Part of a small language model's weights.
Architecture: rotary positions, attention and MLP in parallel.
Training: a variant of Muon for these matrices, 7447 steps.
MLP neurons of a small language model. Each row is named by its layer, matrix (gate and up: input weights; down: output weights) and neuron, and shows model dimensions 0-95. Each number is 200 + 30 x the weight over its row's rms, rounded and kept within 0 to 999. A neuron's up and down rows have the sign that makes its largest values positive.
After each neuron's rows, "fires on" lists the tokens most often at its 100 highest values on Wikipedia text that the model never trained on.

L5.gate82,209,196,179,217,179,195,149,153,156,184,213,192,184,190,211,183,203,234,193,213,198,198,197,180,183,171,198,252,237,215,243,172,177,144,211,206,188,150,185,177,243,207,252,183,167,162,188,164,208,220,227,245,153,194,235,172,196,179,240,198,144,166,173,195,208,191,167,195,189,115,188,192,159,158,220,237,167,212,233,158,157,242,192,155,212,177,246,206,171,203,240,212,247,177,189,182
L5.up82,170,159,184,154,194,197,207,182,195,215,210,219,219,141,219,172,217,199,161,235,160,214,223,172,168,152,203,200,176,247,229,205,170,212,220,218,215,224,190,174,213,196,148,231,181,201,238,190,149,212,198,204,216,213,234,189,195,214,247,150,202,238,206,213,210,222,175,185,211,260,220,196,186,238,217,184,191,237,207,239,210,162,208,234,192,171,241,225,173,167,216,217,218,206,186,222
L5.down82,204,216,194,208,237,199,172,168,241,202,207,206,186,173,212,195,172,199,199,227,180,213,169,206,269,225,186,188,202,165,162,196,210,149,181,185,179,213,211,204,199,214,234,186,235,144,177,179,197,191,165,198,158,155,128,150,278,172,185,207,177,122,241,185,150,231,191,158,227,209,200,258,193,176,181,213,205,174,187,220,212,175,185,144,213,170,159,175,245,229,153,182,230,223,184,210
fires on: " a", " two", " ", " three", " second"

L6.gate74,207,173,137,201,135,153,176,205,177,152,186,159,204,196,142,187,185,192,200,211,164,189,196,271,197,215,231,196,177,165,233,229,218,194,283,205,179,199,218,177,220,217,226,198,207,244,199,171,219,176,246,216,200,199,134,167,176,218,202,200,171,228,160,228,230,170,194,146,146,168,159,216,253,209,214,212,236,216,206,155,165,217,204,232,231,170,192,216,236,184,193,181,200,234,199,216
L6.up74,229,204,234,174,164,197,190,179,274,197,234,179,251,246,190,162,202,186,208,217,195,214,176,209,207,166,230,172,225,185,142,241,139,155,202,178,222,206,158,282,180,199,226,164,210,222,226,130,201,174,197,226,181,220,171,149,244,200,184,234,230,276,161,204,217,221,211,250,210,196,190,213,225,165,244,165,193,140,229,198,223,221,201,209,167,217,219,215,272,220,221,229,193,204,238,187
L6.down74,182,184,192,192,213,207,209,230,182,257,186,188,189,180,214,202,232,188,211,192,255,204,170,191,229,222,194,203,168,200,216,171,212,229,215,172,158,197,155,219,202,210,286,188,270,217,203,203,170,202,213,191,203,225,131,189,234,210,211,223,169,193,190,183,182,203,183,205,173,120,201,193,222,251,172,190,252,242,265,183,220,186,167,225,206,204,267,206,179,154,171,217,204,223,249,198
fires on: "ed", "s", " said", "ing"

L4.gate162,260,181,166,202,230,191,267,229,192,228,217,240,156,249,263,191,240,198,229,219,206,192,173,211,247,204,204,226,167,180,158,202,227,201,161,228,206,130,155,181,183,220,207,169,216,179,156,184,188,201,216,194,186,245,219,181,130,190,178,195,158,217,213,265,210,212,233,161,176,178,200,220,193,174,212,186,201,191,184,154,169,269,198,238,244,187,130,186,192,269,220,200,183,183,164,178
L4.up162,202,174,271,238,199,237,246,168,212,198,217,224,259,175,221,212,209,172,148,197,194,185,187,225,233,221,224,270,173,194,168,200,196,256,159,221,172,202,227,197,205,164,254,271,181,204,209,276,230,199,200,176,154,178,209,188,180,179,208,271,213,215,106,245,219,200,170,200,221,180,208,181,179,194,155,156,184,196,213,211,183,250,207,206,145,191,204,227,196,227,194,216,274,227,233,226
L4.down162,214,196,229,175,196,217,180,193,229,185,158,198,165,243,169,162,223,218,173,207,226,218,170,162,211,204,171,230,182,210,167,167,127,206,170,210,190,239,199,191,140,176,153,243,201,225,174,217,203,219,236,251,211,206,195,215,232,231,165,171,199,202,196,288,195,191,218,189,226,212,220,216,162,167,242,239,208,184,259,230,217,165,225,246,242,205,225,209,265,204,183,212,170,228,221,232
fires on: ",", " or", " and", " as", "or"

L5.gate206,185,192,244,172,191,191,168,232,213,215,177,208,190,146,226,214,141,201,243,186,238,219,267,194,230,175,238,182,225,160,181,190,205,201,203,169,199,216,219,210,213,207,161,220,225,182,232,248,166,119,249,212,175,209,253,205,259,223,198,153,209,229,200,165,166,206,216,196,211,204,190,168,194,180,225,203,155,161,180,164,225,277,194,206,222,183,202,206,199,155,179,229,231,178,184,192
L5.up206,158,186,215,197,198,168,173,209,191,184,168,276,180,199,191,191,196,157,214,173,184,186,225,189,194,184,174,163,232,189,224,173,172,202,204,205,214,212,215,192,234,167,186,178,239,247,190,184,172,141,193,179,221,161,218,195,224,216,212,231,189,197,228,139,198,163,214,196,217,203,164,186,204,167,246,245,236,151,219,153,196,273,218,242,212,195,174,219,203,155,159,208,200,198,233,163
L5.down206,214,216,155,152,193,185,172,181,247,222,231,218,228,222,241,153,150,142,212,165,199,183,210,197,151,209,191,243,195,137,226,190,148,208,221,223,229,153,157,193,186,159,256,229,212,163,209,198,227,218,219,177,228,185,173,159,167,201,278,252,213,191,166,181,224,254,192,206,163,223,171,188,253,193,164,184,206,154,179,240,242,210,244,178,211,196,248,221,192,198,178,220,192,178,204,194
fires on: ".", " |", "3"

L5.gate288,246,255,213,167,231,221,224,204,241,157,207,220,176,157,142,166,212,200,223,233,190,235,193,234,187,174,171,201,152,150,191,182,188,208,247,184,209,203,182,194,191,184,215,235,166,249,257,186,154,255,153,225,200,203,188,146,178,187,210,198,197,197,186,184,180,186,261,241,170,193,162,159,240,192,225,210,242,203,263,140,204,206,221,194,193,194,167,205,259,242,193,228,174,172,198,139
L5.up288,171,200,194,198,214,209,191,201,199,164,156,171,205,223,208,155,240,236,137,256,161,180,212,158,179,260,191,168,231,141,213,242,223,244,208,189,236,215,119,206,233,166,190,238,188,226,201,159,210,165,222,211,222,175,244,178,191,248,187,194,156,187,245,240,189,178,202,192,170,160,155,204,230,200,212,195,195,227,201,188,208,217,217,185,209,228,225,259,227,174,186,223,181,193,173,211
L5.down288,271,203,237,176,181,219,221,277,145,174,181,209,148,173,147,250,211,221,219,240,191,228,198,171,188,176,144,266,185,235,207,157,158,175,188,202,187,180,210,167,111,218,186,220,202,140,225,189,238,212,155,244,228,204,146,231,211,221,201,225,173,199,185,243,200,202,185,214,250,216,191,255,208,210,176,180,188,204,158,175,233,226,222,208,261,203,203,186,189,208,123,178,199,226,164,189
fires on: " which", ",", "ing", " it", " starting"

L6.gate237,199,171,186,176,185,194,169,198,211,181,181,255,224,193,189,190,243,233,201,230,206,189,210,198,238,171,284,233,147,193,250,175,207,200,192,264,190,208,147,187,225,213,241,164,188,201,214,214,171,217,248,229,193,234,113,206,230,184,206,241,227,210,203,146,155,231,258,221,224,193,167,203,163,192,228,194,187,179,185,188,154,213,146,192,166,186,192,176,173,195,184,161,291,174,250,182
L6.up237,152,190,208,175,241,234,182,214,166,221,169,192,149,154,226,187,177,181,178,207,215,262,156,195,214,183,239,207,181,193,251,275,212,203,211,196,205,203,192,193,178,228,141,215,131,184,153,224,187,250,190,205,222,214,176,197,178,179,244,266,263,230,189,163,206,189,200,243,185,186,186,202,212,193,219,202,178,225,140,223,217,221,193,214,146,233,211,199,242,221,182,216,215,165,178,194
L6.down237,212,177,235,167,235,187,208,255,205,172,281,212,177,204,177,185,198,205,223,159,223,184,180,171,176,165,205,166,157,178,148,218,212,171,223,208,243,198,268,191,212,116,210,217,193,188,227,203,158,157,210,180,206,209,127,184,220,196,154,237,193,189,199,275,242,217,157,250,215,195,156,226,158,220,247,184,194,188,223,237,149,171,197,202,204,153,161,162,183,257,187,167,216,191,175,242
fires on: "th", "K", "G", "nd", "\n", "'"

L4.gate84,265,209,198,206,189,177,179,161,234,183,239,198,201,173,181,201,123,159,202,204,182,268,198,223,184,150,200,189,167,207,197,165,237,208,191,241,253,214,193,229,181,174,168,228,214,189,180,188,183,194,273,172,158,225,232,180,148,213,200,233,178,224,202,205,155,196,193,158,231,170,206,199,192,177,237,228,281,152,142,204,176,274,259,184,239,224,175,228,181,203,158,186,219,186,245,189
L4.up84,281,221,198,206,196,201,172,185,251,201,239,141,188,160,161,200,121,172,186,169,196,269,173,227,177,147,187,206,151,211,218,165,230,192,165,215,206,204,218,202,181,175,182,225,162,218,202,163,188,211,257,181,191,238,224,180,151,225,241,232,193,221,198,204,181,214,198,158,229,185,234,173,208,171,229,227,251,133,181,238,182,281,243,182,251,200,182,201,210,191,156,177,216,206,246,174
L4.down84,204,195,187,189,235,149,189,122,225,199,200,222,225,179,199,177,156,172,193,212,248,254,193,186,206,235,193,200,166,151,175,166,195,208,236,171,211,177,194,197,237,202,199,216,220,139,226,210,233,196,255,198,262,224,185,163,152,228,236,212,184,185,150,160,199,207,226,211,186,227,229,159,172,149,231,170,223,173,181,167,209,226,237,197,188,188,209,219,225,174,207,223,250,230,209,192
fires on: ".", "|", "\n", " |", ".\""

L5.gate291,186,234,217,225,209,190,216,203,196,213,247,211,187,282,151,237,222,199,153,256,162,148,179,260,181,168,201,178,158,123,169,140,166,209,237,187,184,148,197,209,202,201,148,169,202,215,187,207,171,207,219,243,186,216,209,143,201,184,209,140,206,163,189,216,174,187,256,212,199,172,183,245,223,181,158,168,171,191,138,177,195,214,214,227,200,155,194,216,212,131,176,272,140,163,192,210
L5.up291,204,228,151,208,220,226,204,234,195,230,191,230,190,174,204,187,218,243,133,200,186,196,183,195,213,226,187,142,170,197,163,213,222,161,253,151,202,244,235,212,248,192,228,186,173,224,151,141,199,147,195,205,175,144,254,198,212,220,183,177,225,286,203,152,217,235,231,218,192,143,173,203,195,161,203,247,215,244,198,178,232,178,255,214,264,158,113,176,238,197,195,233,187,168,243,206
L5.down291,237,222,177,251,191,241,208,172,234,178,209,188,232,229,223,181,182,212,238,179,188,207,150,200,184,206,191,203,184,202,210,228,242,215,151,239,192,212,237,234,190,230,167,210,175,181,254,191,220,177,206,185,200,210,188,210,167,214,249,186,133,245,145,191,219,229,226,211,170,156,254,235,217,293,184,205,181,150,211,238,224,208,163,189,184,209,207,195,195,183,173,204,206,200,209,163
fires on: ",", " he", "Dur"

L4.gate95,171,260,161,211,194,188,180,158,190,197,229,186,167,174,197,186,207,221,168,218,191,207,195,157,189,174,235,215,221,153,189,170,249,241,176,189,166,217,232,224,222,232,230,207,198,222,236,227,256,175,216,247,239,189,187,237,166,186,259,199,200,208,208,214,191,217,229,172,263,167,185,206,229,235,189,248,284,243,208,208,179,190,200,169,261,203,227,215,207,214,182,228,233,219,185,210
L4.up95,184,229,196,158,155,214,171,186,169,201,234,214,189,179,208,222,194,183,221,229,199,192,148,183,220,231,203,185,206,211,220,218,201,199,99,206,215,207,228,199,137,244,253,198,226,214,255,167,228,148,221,186,206,191,183,175,245,211,198,190,209,204,185,194,180,207,131,208,188,241,186,182,235,251,201,216,230,219,159,203,157,192,215,203,196,237,202,183,186,243,197,204,206,234,188,224
L4.down95,219,186,226,171,254,158,230,195,210,189,204,179,136,207,252,174,218,237,167,218,210,188,231,221,204,232,200,251,163,223,201,179,208,260,143,175,148,185,189,239,179,174,234,236,203,175,179,231,214,156,176,207,181,248,208,207,244,218,148,199,183,163,149,212,129,195,225,182,236,216,185,149,195,222,210,142,203,209,204,212,238,230,238,142,166,150,209,198,172,147,209,222,244,170,193,243
fires on: "ed", "ent", "d", "s", "shed", "ment"

L4.gate243,146,211,238,217,195,175,158,199,217,193,186,168,142,205,188,172,226,160,181,182,178,241,208,153,201,205,216,163,192,223,205,244,263,204,218,186,259,216,230,173,237,161,221,272,212,200,136,188,178,198,198,183,198,210,194,190,239,187,185,177,218,258,165,193,204,204,204,260,223,176,207,252,202,189,146,255,263,216,211,210,214,148,234,245,210,200,163,205,185,199,189,255,217,156,178,197
L4.up243,177,216,262,178,222,187,188,225,218,158,202,174,179,177,187,122,195,252,231,247,228,158,193,221,203,186,184,212,216,229,183,221,229,166,185,205,218,178,210,163,244,207,212,177,229,211,259,158,205,191,208,174,197,204,182,212,174,166,185,146,182,220,180,193,238,191,219,213,167,229,172,166,217,135,223,151,177,254,178,192,170,216,195,201,194,209,173,216,199,240,178,254,170,183,206,191
L4.down243,236,194,200,161,195,224,180,214,152,169,206,244,256,239,178,225,178,164,169,185,167,199,159,217,176,201,216,220,159,185,225,275,170,229,198,187,210,202,197,247,203,226,143,211,194,220,262,169,194,179,205,215,195,188,218,221,219,255,224,204,204,213,185,180,200,121,209,174,216,212,239,235,187,191,211,168,136,171,258,205,234,197,256,207,213,136,191,205,179,179,201,146,219,211,169,183
fires on: " con", "es", " de", " Con", "de"